config.toml
norm = "rmsnorm"
norm_eps = 1e-06
tie_embeddings = false
init = "trunc"
beta1 = 0.9
grad_clip = 1.0
schedule = "wsd"
decay_fraction = 0.879
z_loss = 1e-05
MLP neurons of a small language model. Each row is named by its layer, matrix (gate and up: input weights) and neuron, and shows model dimensions 64-191. Each number is 500 + 40 x the weight over its row's rms, rounded and kept within 0 to 999. Numbers have three digits each. A neuron's up and down rows have the sign that makes its largest values positive.
After each neuron's rows, "fires on" lists the tokens most often at its 100 highest values on Wikipedia text that the model never trained on.

L5.gate614:486527498489397551467484544484514469472512470476502493535544493471444456453444574582496472519525486472464511494522484604530507459499428477436580461473536566512446476513512521476506440435512521460459449520517489443496526491472525563526478550512445446481530507505462582451548498474474506525418553484520461515491481490516441419468496404526463518442453488516483492558593567545509457504499
L5.up614:464509534484503556449447516468491507510499512573498484434491520498552500518519590569542533421469478489463480494521484559502479476572454502490503407467509455477418512524482523478449561489535529498421450460474423485545506492472488477529475478533403397471485481488481369501458522496481530517422552554501399514607478474496462486500503503515431464496450560466527488590555465482516503434514
fires on: " as", " and", ":"

L5.gate109:489540474531469517477513626501489571491442477533542483406542521443465511511481452540536501507492626501502465469533513427460567571463531454505514546522499487491487541433526467470510421464532547477466533597475524528449450433550502486518501600532497463533504473492518472546432515544467455568604480538593438567556573506447479442482495476491487496525474513467519489569492507474522492541547
L5.up109:526471515506526518474479500444480537481519547508423457461490518513493533465549455450576470570515519547445451501464485481502543496475553468466494475518501504449500545491505497530532450546550475547509520571448495447439493488507412489580406526492503445494468494484494476546456430531472446482518444530599442506464545538465557452479513554548538461543461460443498456555496488505517476501522
fires on: "=", "\n", "\n\n", " went", "r"

L5.gate947:496478487495487488508517525439498484506527457493537574461506440429482551522496575505497531555525485566525496523507508463496524516519463434557566497473533461514443439484521563507463462499478539528516424508487512415498487408467466511560545440507489510424551506475478512595520535525492525571552430510500456511479524539522470469543544481535497445461527498436465509566487467471522546517537
L5.up947:500452516454435503449502482530448560495467568421493437494524483543471543482519491480494530399504508484508512497515503539462501536524565460532453474513539483514492470513571481494476465509376534497519537508528536426496476544494501523492507497517562500482537545461518431563564606542489516508511526462524456604528437496540483455486557468540492571562512545502456515438472493471596513508543
fires on: "-", " –", " |", "ll", " where", " James"

L5.gate102:498540532471533506434454519525555570494510492531513464494508485566557519492524422556495434472465450501522474532498487538515543542471520542550559580559538561451485500533528485479579471471488531488515628486489441508479438535496570403501438519531493474477433549586492474446509570530521504463447505551502472444489507443523496544541564552504489503616468557533464512444553488471466474525516
L5.up102:485514547437483516553499577458456573517499493486508494497496562477437576503543484516512426475507488470525569522426512487539482520432515421501500517610531541528519446504486522502461514502495500518518489378430479459527582472474498468510430492500556457535499519472452533508515522449498459521576503529499426459529570486512539535474541557560500510492480473486438469522467430456456490443517
fires on: "'", "s", ".", "d", "isi", "’"

L5.gate494:498541474451478590510539586516423491496499487508602526470511539453544542484486524518559527486502567431460490443554406476482464446523518466457483503487561483549539472546519467453455508474516503485515439541544597539490534559547394472506535506524498503534495525495539469450484488550485542527499516490517452569500485552522459542472622479536504530459520442521474528458557540495520488500474
L5.up494:540497548411450602426483506512476522499456425503532425540488528513548488461533523432448508541560504553461531498453471560496516442503467491431427422550485481549488506454486520468487478535571470477497429479528566553525509526518507509517529475596462459531505506500504501560491527540451540547536467464429487544514517524465490436458527514533489472493472467397440548512495420498548534544450
fires on: " and", ",", "-", "=", "\n ", " as"

L5.gate506:458530546462543491458439563469517508526488531484515489489489457598474554509449513513478471467472463492494475615556503472529449455536508634507575499474478548539508502496567491533532517490513489427553494471431472462488472530494547539480508493497487509496460540596419533522498514505509473495462473515498521533448476402506500530517475474478503522549509507607476526520496496537477525527552
L5.up506:420537498419477495543556507466488519489512511509494519412542520545498523462497552463507470555506513466552516519476526496513499539456474446465509480504551468506541551544533574510478492452457500552502449501543508509502500480434473521441469507508476526530442513487475529480475505512475479555466549517520454511472503580508449541534467477477471509520543492520436509469457553521461523461484
fires on: ",", " and", "ual"

L5.gate765:499496494501517514467462498526447576468471410490541439516507553507495553439496513470491500504496470533481520419438498441429497448532475508507523536558517511539409433503568558606509451460480515541455480524460510492585494446494399518519551499549506439547463504492539487503485440557487566576461500554504565581506536443519463546451557466535520515513473560437459422482568520546411558497465
L5.up765:514516530471481510501436523431532540519398492524487474595589443530488474516534463496576494485483491565492551556512555556480470497478492486472494503471475522474523562392437454595493508533507531468477490508492499531492489463470466447541587553511512480490441528458461489584497479521438423526446462514513527557535531497527562555492522529491489474476442560534502496492582456455404558535473
fires on: " and", "="

L5.gate886:496478485455523550536525523414474499526455478580472535448419473452447549544509477416485526469540553445478481506540457508480539429485502484497476512555496457505438548471552463543578504567462463564474473425501511517484480418491448471545513488531416501530458485487522542560470554540539556523462471579476459457505454510510539556550492466500515529502490477495520536549465539459446518504521
L5.up886:489509540445500470511558498482499515540490512471533495484455498518479479548518503551494507505490486554513374484494438472481460486578493489534521415472527549495500580495407512539533544456471514559517488543526471374478442520494477458469528513510522477397520502564496481551537493480496536531470550524485543460489515542436532483464493499466511542506400509516447463436499513523543607531468
fires on: " December", ",", " September", " October", " March", " November"

L5.gate484:524440498542499485423515510470496522501476543438458463453428406562509415534547487484458444438477456499426477498590540583480524520430566533509484489528476524447500489480515543529577523525461487511562501575548439494475490470469539531497447518480512479505538573559500472507484418502507525559516443510539511498483501570517574505554516466492435444527486499541527523525449554481467568528524
L5.up484:486470581580474492532514416457508566547492501410512472466455515546449412453540506586634482456450427520505489548550454593528505510533543486493523468507508534512488583475482534516557520540541497495487581517528446471541499479531563566465471506495466524514502520553529501494493500520455556541459401458512492445388476561513587462504525497447512545449551479441483432562515467519489492535453
fires on: "c", "d", "-", "ow", "n", "ed"

L5.gate142:549425518497512533493486506563506457458537538535572411521501546556524482453446514526490538493494540505448543490513414477489450566492432458472512442471504478492475506546505532510541513536535564538439548569498511491463426436615419440527497523544467496486477482595529483447495617549522603572521496447484533500470545431501515487573520479463568491546520517566496474460489471497589546522460
L5.up142:514461462507500461464491492501579489504528537455467502483462457520462434476532467431531466501465519491485434557561573460463506494468509479492528504422535425478518445426554474601536519523431488543604532519508429516445461533400493506563415470471488495496455490605435497512526464509509499547532512509520505524516500481512555538510482454519500439535487486516468524600551528517496532541548
fires on: "-", "′", " +", " (", "pen", " app"

L5.gate674:491547545494537489488499502481489524552506483517573499524475501513457524559469480463494453444532457470486456466583506534494559478415481491530516465478462445530455572579529546515543402528485442493469444424427550511484439565437475442541423551498451536482575515477518491500510454525443506466442456583520464538548521576428489516538398500496480466553499480487512517504540526462501545552584
L5.up674:477508485495529499480592547540499524506479520484605538587404537495540508469546490548493570497538506584505431505500433497508581562469473546504499587580511533472514484513459472537490521518457466541541419547509511498538487530475485461489561435485479528504525533535518561470447514492516576488463496488540548567516528462512527524514468480434518525501488453498496526500542464447501446494462
fires on: ",", " in", " early", "-", ".", " War"

L5.gate474:508519596428478554501648568474483526504501512533478515547496551479468450471446423517498480532449539530510478441485453501474516461427413440525483485529502536459451477464500490475486495483472419532509501580531534538537511509500560507546551539466474442507503461427528474505484528506473489551431545501499451568511540437501538465488481523468535541481517469520466540472464494512527517525481
L5.up474:558560562557467472552553481516508514496541447458455492490547504479500534522504492529506527543449586553544453541467533511515464517497430484476422441446514523483495438437520462490528509562456445509509526506519499459540470447459498506478471560526482479551482443519517532521490482581440491543504542452495493558548506484476554503503513493553514487476432464447447523545428537468485520552479
fires on: " that", "-", " 2", " 0", " 1", "ns"

L5.gate114:435556539482516527523575499459528458501449415507462487548514433542486576493439500484529504467506461427493503610424579466520514552489524430482506486547497530474489414494501532496500516504507438504503499449560552463534519516465524581552482439461528451442495536416519517545524458532428451475510579441544474453491456531534469462471503558474476564441525462527470530551538571532425486506475
L5.up114:429528474467488521520486538510439495502434461536475562576559492473490496485472545469423461541498488432470456502553529499515512570467523455524438431506482449457495421535533550495483481514471523485493497560511579461539497485486544550485469497463444489461521465554507517562510573524506528520494485557547448486518503514492531508516541526531490567494500482432499513472542516465498484519545
fires on: ",", " October", " January", " November", " September", " December"

L5.gate658:500547523446464488487421474490485560620491491503465436556511498547511492500493509488550492420479506475434468572518476482463470516498534476487448532498469495510526561498492571568468533438479560455559394523482595501543483558553468476525511496430448461429453560574559502532465418514512543530489503563537522531523558499519464521514531490474521530569494459502468504530491502520447507421500
L5.up658:484551440465488513531482463522478451451432435589499501495502580523532514518567438441510570463469511498455519474582444460483529472462516475490525610581366501447557488518483534529580557540495441506460464520469506532474461589550412463506453417496528432483512507514496450478456462523472510507550455510519541554514529459456461484495426537508527512513549422533530534481514501538455497525563
fires on: ","

L5.gate260:465525534537479471455610484490452517538474554530520552542459521545441551503472487469430483526497569490531483468481481469531525529516471439506473539487477456476489553510483504541536493534492484469454521551527562519523504511506519454576466553497477551474562511443559504503543539524403491551522510513532406480507539496466492397472516507420554458534515525459378415526462450505547584498549
L5.up260:482542438504515487511520485462453480554458476511476499482497474478458436480386509458446493494479505492461453493433488489572476458469502533493478469500469443455491592522496519567432531487443444528469513516516515533464526476463419517558487546465477561424490487403524527529545445511497453477534531489570509479468533520438493469504487625516468468532509447505518487560442546461493480531516
fires on: " in", "'", "\n", " on", " during"

L5.gate45:534536540595532500428628531464528526447474462482445533495504511487512475501468440422462568459537517461556533491425427470503448447464500484497548477490450521522405508477470476457578471503435546453530476477452527553541463496447410487465509551485531396569497527507533459524448548502454486489501546520542479536457476502474468468514466592507503501555471517527524448508547506486576528419497
L5.up45:507499493469497437574552549528485439511515507457549531549471520531509414491489525567533489541482528441479531535499492527550499512462463520531545526468504474516479496523469549485540471506524465507449454589521520596433469525485452447461452554560499477490502467512493435516528537479559508553521504480494488546519547594515494509539436514512459477474514359479466452497481543485417548529438
fires on: "\n", "|"

L5.gate726:450530519459561558453502512449502492453515566514528474523427490482499521531500518491476490502499571512428507468555495469526593488443470534556489562438504539481419422488561551494525441488478522528462415553501550401517423512495521576540447468519530548513517558513492492569542555545461554465498540487480507551544567511490447425521524529608439498526433527446529475521517476441526545537547
L5.up726:463527488518494503473474518526420530503535553555516497578510490463489537504456539605450451496471518433487572474524520455481497508508509520551468497525519466512445459470497486580552478493523555414518497526441489488502484495476457465537506485461475452555482473493476540474529522527525487475463496497575521481583475484605503506469519469510531440532435433523532499472476493388504534591547
fires on: " |", "-", " –"

L5.gate690:481473519474445546555436529484512605582468414480510490445409495515475558492490457487569501542537549528541461528468471486443465490463524456529549483515461545529431511518493520480538499522474491510512515555497421521530487429499526475521519497484531482496444510500505369561462537508336523479504488476484462595495517527490508443494533501502493505428541503513514514520513509496518489539538
L5.up690:456527491490532466475469428550543499511380486515440481527545531514427457521534424470554476499476511472572478562547467484489503471526519482399506524425528447509458528482482485490469506492498511477522509523529470487477547525486428478500474486485514493549530515542487529478490495559501506479501482504505465487522517546470517504479501486520564528542503562494489558513546494537461485466523
fires on: " more", "born", "\n\n", "ns", " 18", " 17"

L5.gate634:549529518504556506539481516507477483583483453483500511534487476485559449578485564498442452487518491464482510479483602561565512414485506485589454483560541466526464495495502454520607506508455471520502524486496487489533479525511492515579481577563475436555515470469473442554467506518511510505459550555431523624565519453566530506508499559438444427548535536492487460587524509531462548538554
L5.up634:489495513556551472484472530508489486481479475605483484569507478456556464476431495543533497470516482460430537527460541536470429479486510491511486419466463512497502508522582513562504486541500524556506422492519526503499530523446491462512429542559512431502514457497428440512483533544511563476522508522504484535576429548494493509465527501498497449448479535516488564509585444588576511453549
fires on: " as", " towards", " –", "=", " with"

L5.gate697:479549466473550498431512541492543503608483459600584558508458521527452475521527462528497493482490533481514490493428504506551480555507539541452517471526493514456467559526501523523535559554488456486540443515429435539541561504396529406527429532456476497501471461497504430488503492465484466525444490492538464450519494506484515465514595576496498481548454481565498541487542511498520484492512
L5.up697:517509500499533490516419515521471462560601490552542471460465524529495532499470468520459555409504550551517480533536479542485485462522509480487438505481504470624485539541417512523482491521496515478478458505512416523520455490499544523505520513442534463552431456475460445494473410534474526544479558471459522476510471430452528565511580527517458526580493477481426549463497426536577536436442
fires on: " of", "=", ",", "stic", " The"

L5.gate187:512461606455483514425557504484538499510432572503506458548498569565550533487449551486530500530455460432546504584561412540491469545415500494482600443469560536441469505543524513429456426474520523526496482532463463478508441477505542533506534545541483438556512483488563493559421501498489460528450488582537431534542548496464547531491430534462574509520502538448404505545513487503542511460476
L5.up187:535465617475506513512442497490516513492432516495477526480508567523525548488516560445445491478456458534498500538522558517533501540458466499476453415423542441407492406551512556467470457486515443552460573518514508430529466466482417546435495460563482509497554485477530520522414493489459499540463470502536545473488485485508533549516516520588523449512487534504512510518462401523510500496522
fires on: ",", " that"

L5.gate927:472486417514495504426533404484527504440482519550462509581516503515531481454453520506448521459499487483438552557562506536420482498486419565505544481535472483461564568476507524432523463523563487445446483409466479426535470492495523503467504525492533452519527500485460480529442535434432524477458484523518469558520449547527540551523486564522531493507529520495477508544565496553583490521571
L5.up927:469528502527477502524503568478519496443496531563500526515519531472507525524407521495517529485475497480509440466473477460508454569563479483552511518496506426423472450460432454484441467459559451546501488575544493465561457490474455497489478468488564507423537613482480523597443470522489521497487540500499455474459435492575458514541517552537510540500581452543525522532489497540557475532487
fires on: ","

L5.gate588:470460507477453514512464482510534494553463538502521525469459529480449469487496479460447448574499442418458494520469458487478536521474511538473490506484511517552447475494498564475581478490451492513458524480517558517507521473583476462562605578556467459582488521453554431514550577479503537521511541521466451496510488464477507422509508512461517522494517564502450456482534425506481501535496
L5.up588:488521490498548430523578548490502391431495514489530557418416497527518532537498531514516524499355551483529543484421475497521428513523483447484465481501429545554519493542467534489548517535497489489452556531558526494485519506582542549508550459578529487524504501469542501496489483514528505519497559441509473561561478481418467491479500554533494464425515502542498481514558436532519507487474
fires on: "\n\n", "\n", "\n "

L5.gate363:492478495409519426417575546548512521554492482551495539496565474508513537580502489495543492470455481523480500495491460482471484508456509508537448439510551472529470518533512560508469430560481507580474518476491453521461501485505535459477437480566537507556497504507530467558397488446489493508490578581516524454497588462494567545486512501467522436529430497532519452409542523517539467429534
L5.up363:431510475486517519577447545472454467439541480543491544472474512479513491446444478468472508526490497540479489586489553478558537510530474562503487545447549464526512415507576589513509565525465515492445474508516538453498534515429517494491471482483488486504604523513464479506494518447414465446591548444518505451448492561466504537474500402546519456428494438473530464554545419524497483455531
fires on: ",", " to", " in", "="

L5.gate858:487437449497455505409534482499472528484519530497488547477463519534470579485550467464511463550484462507449478467583457530504534502459452514560493516578505520518524568478555544474523450532534476520433472600522504579569425490509534491587529547480471548514545476495489424515492500508465457501530451567519499608519524580494489500503486488473526512488484478459450552470511533542493517471501
L5.up858:560530495480518533519501484515500519447508535492511557564436448450474475512514517497459484542426523544479467482546483413537570505500563566488486578502515524537510515493476556533487510561391464565500435575549465565516536532513527489453485516579494548462499500546473444385496467468494492511489517517550476421499457532492533522499525459550456515517424445441484570432550462523486543487522
fires on: ",", ".", " up"

L5.gate141:513472451558519543508494487473436558539489464613529494520436497495525504534531480449509477490490484444526386533549435513492512532445511524506556559535504501544449533489391470475537543431512557485505455534439497499485483505486444477539511544527562479457524487492501457574506577497439578447464511514557519496448590473497476457469488530475534484507429513505444470507536521508462555469495
L5.up141:437459443525567585505494529498561471518431515510536517495504461419451525526472504419461533515507562430540552551493434490497488548529507448523510464445491479469461544496441531548565523441553508512593414522514530497498510467481482471551468463462550495525541451465478438515566452488497497482547419499469452484475545538531520548578536499559492518442476461461493501475466501513565514581517
fires on: " 18", "18", " 17", " 180", "born"

L5.gate744:327516479471465485473468534393477490560508481497480521493524518543492466564533504543459430510499567483462495460429468448560505576409559562508562527588472579464484497473507490553527525485500485459522463574485529513556559530498433495505510485504508429441486540465517489562478453468489452491512508488506486461531469492493472432488528540464455520469546546470485529542519541544445502465525
L5.up744:463567446505484506511516504482471524450526477472502515493484497437543498500457464490476494457472529486459536507541452521493598490437474524554486561553545495474479488458483491478497562592469469530467541578479523536550463537519468472467503529477515502494525464495445490550494538545589533457507508531516497432480511547561518488507543456508493529538504493515485491487449478509511513458453
fires on: " in", " at", ","

L5.gate358:457497530472519524510602558491472478505544485488563536454554481447488509498416427573395502401575504437511466527584519456550560467483491536479500531480497432461410543537505575537500455452525574472440470482523523443528501533547467516583497464533374513509486464505494419485515456505520484477518487528469492526526520415480509448487574537433498507528502543477545503477439533488524488516515
L5.up358:537501508528494503524508528499481458506557482453495514452510504492535511483452470508488482470548490493485528518479457530538546492454479583451455565455441490495428417545528499478470550515480432570424515467497490517512510585457497494535434492523436530495506434509513466512524505484609453435459553468437560508516501473425538513470543507492454495510523498455578461492438455583493459527495
fires on: " for", " by", " at", "="

L5.gate532:492507543431486520467500523492478527532512557585502471451429402501481498508470500507536493436486454431434492487533408532479454488433487520446504458455481516486505449422538517525556477556524455526521486473506445547544593546509484506529496499459506490428508542538587473496473486449560508485435482544498457515448490462520540515542539499501503547546508572583540488538466476527499539435513
L5.up532:397507449552492467521494543566525495471487506527502404542518476588608498444508538509540523537481494472475537474512463490449573486479486492494433491496493512542501477581465423508480516507479489523563534522497473512464548565579558496551533461554451489480453540552524530407476541492527536481468506507535528560480437491471473557546431492536479569556416486519479446557533445492494490485485
fires on: ",", " with", " and", " or", ".", "-"

L5.gate778:513507573516437580526498548497561560483551457552522470471541484541474494489350460528472532498495555425477504517463447509473529460486476454486524524455480504455443505476458499528588477528504525474570453596485511464503441502570464499525498520525510454460532470554497506466473525556476543510468440520452560510483506491471483416573490488458598518521449484553446426552488487468551511513521
L5.up778:521545455441558487573455444522532522519563462510529509518484490503499518467394487548512493574462518521459473517424466543534498529524515512483399456485460471532474433513511460521458534453474479535533460566469498518491512529547444551445500509495568510526496380478540501467544486514434560461498544439498524415505515465474444514495501491449539573479511471480531487555513492487446496494462
fires on: " (", "-", " Em", " i", "="

L5.gate653:552518508505502544494532513478495493486532558537504495453464591488508460499443466443481549477505537492562430522514447435456513442476479502484516452560480440370469493503538571496534491530515507460446539511492513508511497446499519482506535490506532455522507525519410435530473563487558542466490494576507532573452466623434490452514439581512510499455486504479472489503525509452508512528569
L5.up653:477513479537495550548496483473446439491506501538523587583463446513409487493512468459541494551411479514462498443546498517511550502483486525475448575497540518457504531437515488491527464541497472528505458492467564488564484479525495456520433588553458581506501510509539500532443492470527471496527518535578431453532461495464476405479486472421514514502476484527490536577469503537539529493529
fires on: " to", ","

L5.gate618:490539570482531470438570467521573515565515522481453566512502561474475453506491491553442464540486585494521467527519452484512505498557499510482471461476526471468464536479458526485529538462480443465485456555475533530526526537470540490515582500490485557473498451470498509447495481449515488420450474475467493514503457457492499431458493487459492484481490508544500517430432469546432508488475
L5.up618:511463496461613492490502431414554545470515508491483470533486430490492436465427449500502478568502518483508564512467471496551590459519476490478523457512459465478459470481450519496527555523474414500512456452643538449485544525474472496519467441456503501483574527506491498443463473434510537491490497392500530501471447507438532487499487467502554538540492489565478519509482416522479514501474
fires on: ",", "-", "y", "ira"

L5.gate916:486451488550580556502504516521477498470472534563577410513513521557477493428470487457462470506512555529463537506488457495534436526475489429533491445577548497437524460509478521495524522503475480597466493496404519427521448523474479436511493477499555494487406502545525517467462504585481493483496481547602544430535526443530510450532510556464507499575472495525513569457459526507487443488584
L5.up916:508467431554493490483472494447468516486507496529534513470526485539504480493537505481544470492532494479453502486571527495571438544499538462507529437490517470596477496426516447567568536447550494508521554500569460491478479540529482563501521484433470485587568493544488541439514503541513563534438496462494529505496506509531548473543434478484474516462571512549492486547507534525529573449515
fires on: " fa", "-", "c", "pro"

L5.gate845:448531471424494515468427505474474486548478463594555544530521511551470444463444440435552498437437514461462535537492464384501501474467588493506516511502464560464507514505532589578551493491481470451513457502443469424507483445509528532544499533481487409447503599512508451537410521539461515530496473488488531496498551439529473610522517543531552448503489484538550463526564476488502526482525
L5.up845:415466522487452533498487484506485507521477477548480626512472526528488483501497446439490583450463476514460521513522506406536502516495549473480506550481448475523515550471496565469522530493607504444480483517560550485453549534484552496473505495500470546498438572457510471425456473467538531457503521476450528618508504501458457458465428502452500440499515491555547458482619465511445481489523
fires on: ",", "s"

L5.gate1012:487540517475390502569469491483466507466560554485556535452501512483500430497518433522466482466557506500441524498509441499494535510557517509492536568495445438461407453489569568526573511451542501497505482545509591437486510532551430489532462549484494504370497489516545489484480570521579488502506526517527432557419483476478487451488476476476519507536471498465512521580517507514471492461537
L5.up1012:449478492533527498528524511443524511523451423520500459469578449525469499522502507448514509582506481507487474499477549389485533461509471491541506445434546496446617510469564531550475446491522483504525527558529519443542440438499513493491581497511464505577488487532503530482513496522416475547455536520487584503483447527452482540504484506485489488529500487559446540478489553482497507458522
fires on: ","

L5.gate585:530490550449549486466507490483505494512513544523461498474503571577557476503423519476460473495503509484487558486543517492525555486476480522503537486509437490546539483501532564508469526534429555534535484498484479510476463480506474472562480548517446385527463484557493516465524445524457546473488495516449477501505501499562500529535472493538482451528495581516467388485434573490486522533469
L5.up585:502577471462567453447471464513525466492390532487564498438571493446532560491472462528506499581525510543541470557397505513508485471423532421499544574568532487459492520567531525512496473476483449527447502473537498487481556476520516459550518533447454553477570546471540556507498524534435580444455455572526462489513453506530428471500488519535463503487481501519495549466573480532506504516486
fires on: "d", " until", " and", "id"

L5.gate552:462471586477530504426511467459460555562435504476531577511467564590475524528485488500508493446502475538425428560498401554472572483486464506473590517500523552467580549548485541484489446476504539519545469532419514487459516512488555396476483542450503457494541494519470519515465462478460536492513456579548480555489499515487490452496510499473483526490460525498469504505480517544537464519513
L5.up552:495469561461460519507519483494480519449550407468496554488516526482527513546519475487516570463494491509481365593533439500539552481470457477504481533425435619514554509511401518442456520431491494589548498560515484510502527458507570516493554458512487567505557476491490481521476467453503505445532486536496422543529518502534527456494551508453440552469492528515445535468492546467519432501491
fires on: ",", "s", "ing", "ed", "d", ":"

L5.gate876:433535472459425526469528533502475549505515508552526558536454445507558496577420489515430430493499508460543492550452485511498408437427466498481538483477522518486412518461583539485448494513421582581553547512515426468445580448516496561553456498536522488448426536521541507533509520560459481500465539559497501421477532482541479519526495575459530495511503481562510537519505492424526553444450
L5.up876:528553447484468515522457537519471577527461567508524515515437502588520510521430500514449423478520526553525519578477495475559519434481574503492511441429519447462419541482519477501494506439487552526471521564549497430477522458530497482454472447469538501621526452507485466561516558518448500527469532490526459534498502502593466472490439476484518546436509411567499534463505483453539465573528
fires on: "=", "-", " had"

L5.gate746:491526475508499549416513479526514542555565481478498468527444514579449508461428472475479514462553514414476575512529512495426486469430513537527566481576522499472434457543432455518522481469518520483546522505506453484560464462486460559539471573530467453520500515511493535458560578513541457401557467473477506496516489511522536517582450462452524450613514526472462433532533510453556538508477
L5.up746:456465465501577492493515433437478509509490527471554459479494445522484472456469545512542507537536538453539514460570486505519486476479502496451547496552471515487484443506461530532478493517543558483494503627516558561482493566496421549522505466498519515590478550534546447424474520552495533556505425438517453518569544498500471464530484470519555512511476591473444501556523528470501563586526
fires on: "|", "-", "la", "yp"

L5.gate95:491516458536544521451562530545456523503536508476549563397524585481537559445523525503496490479449433458475484537478474452468474504427523433495510495567501523458529523521505539439450536533512537526514552440461474514479439510436543440543448502530479422516527519581501410495532505511526518471499441498596487448419558521556504561573497543486531544497515454496509479492488523465476518502478
L5.up95:571489519449464527534459513540504527546547497452543482443607576409512406525506514570519538469482508577483519482500504460471509549539580512477510501438526529498500494492421464491518565476582463440487427578510381528573483517460473483457460477460507398466525449416509475508529549519506487452501545438485484513492527483540485547508472424530524534498457491456489559538562429451524482510514
fires on: "c", "N", "ac", "mp", "'", "and"

L5.gate503:524516527512497593478476465497471537477549458424562564519481568586498417564526508551449368457472527462547531482561528533533486444512510489561480449540470554481513559466585555504510469507424532514479470481491517531522469492500499451504575535500474516521519510554491452463504535474545419488498495506402444601535497513499513506524463543428495456511550471523422469505518518417536522519580
L5.up503:582523551554533486467443434509492494463505483459521494594480544527582444506542529549519414524527442499546509525434583505524463496546562491487445441461468560528493545467558513532426513471425500555478496493532547557433527549450559489494525471535507546513524458456484474463508494491501503422456529461405525507550496496447512492441488506484499482450558510484455476484499549527554437509519
fires on: "-", "k", " for", " 0", " 1"

L5.gate28:522456455516489521461483531491546471532501419473450453520492573519475457583470495478502522472412499476467487480559527572461513521501512457600489454518442546464467535488544496518529415492505538513473501555474476518518492529455542441511461593451522480471509511549469473589482442448480506477414399448481511523480535473523549471515521551521553466483515456497504452528464426489477503464508
L5.up28:438501503519449507478509584546472487446438461458507569464488604520458502537460523486491481524522504480503471496503496497509466564495529546550500543518447497455473496489507428533550463483491561501537520514491549480533474535489500504521573495512484558486583492513499522475475494493476437448522459464496495499525487456531502517486537485524425534455506505544528513523492456433476493532537
fires on: ".", ":", "-"

L5.gate18:532496527573473569520560547572514488493476586537515542429476558452489455597537482554542529436448522504472500595463482493485521525533541437549485559423542583492559496479558495529589542546501527494546520514475543489523461536497470454536468548536486551502522481540404534460450550524511537423491461507484485492489567467519501601519509533478504417477457494493485450556492483467531532522526
L5.up18:492566530514527523505439484489498631515483497528460487510502574474473602513514489562488483503392416508578490514582465482531506440504470476483474466519519430528541513499585541525513552516462477523463512497503539550449540542467522504457479549451512530489544534460507507473504531487509534424527563501510466498452592421503441523468513441543521539473500463528509546507483446505527492524522
fires on: "'"

L5.gate313:455557530497485505481524490550489455564452538457504530497535544580501502493486482478478558471468522428469542460474466528482478494495441408498501475530565589453519577512481560459513489565476462514544460545440529556505464537510527411507515470536473534450483525534484504470512505502514435510453486489438484581557529528478549515528509543459486444467461500546436511470517457501475504471587
L5.up313:509596470512506535552490517490458464466546478535538555475546524490577556464454537558411582471483484455479596454508523492502453483541486506467463462486395501549550519564521482442478551474573485528476451502471547551513496498487519531499528486556531526406460487406517503449486464477469497450535511486442480565485474519446450544457449554433450533463505543493541524447541510474466450516516
fires on: " of", " U", "ver", ",", "ko", " N"

L5.gate61:482428462462499508516485531462427447431459517473561528500510434420439544507528487490545472522534488419504476468487495466455480500523470433526541486481472529494492493455533459568545510551557518518588521488484514564525436441611507513520573540528488493548435473453516424530483557547474491521509534478445477497456570489444519437515485460502563493508381490482526486480507454441578551491511
L5.up61:539470446564495452443528547481586507487554568543462480483546572467519497490523461391482525483434470481425493484481537526519526439518485504532509457552517568490498530481491487486460529498472500491519503498464530523563458551539449471521458503497412419506545500530500529563446474480544486538450518440488488512514543568517477500518490549439544491493485536529418557542513499468541471454468
fires on: " |", ":", "\n", "\n\n", "0", "1"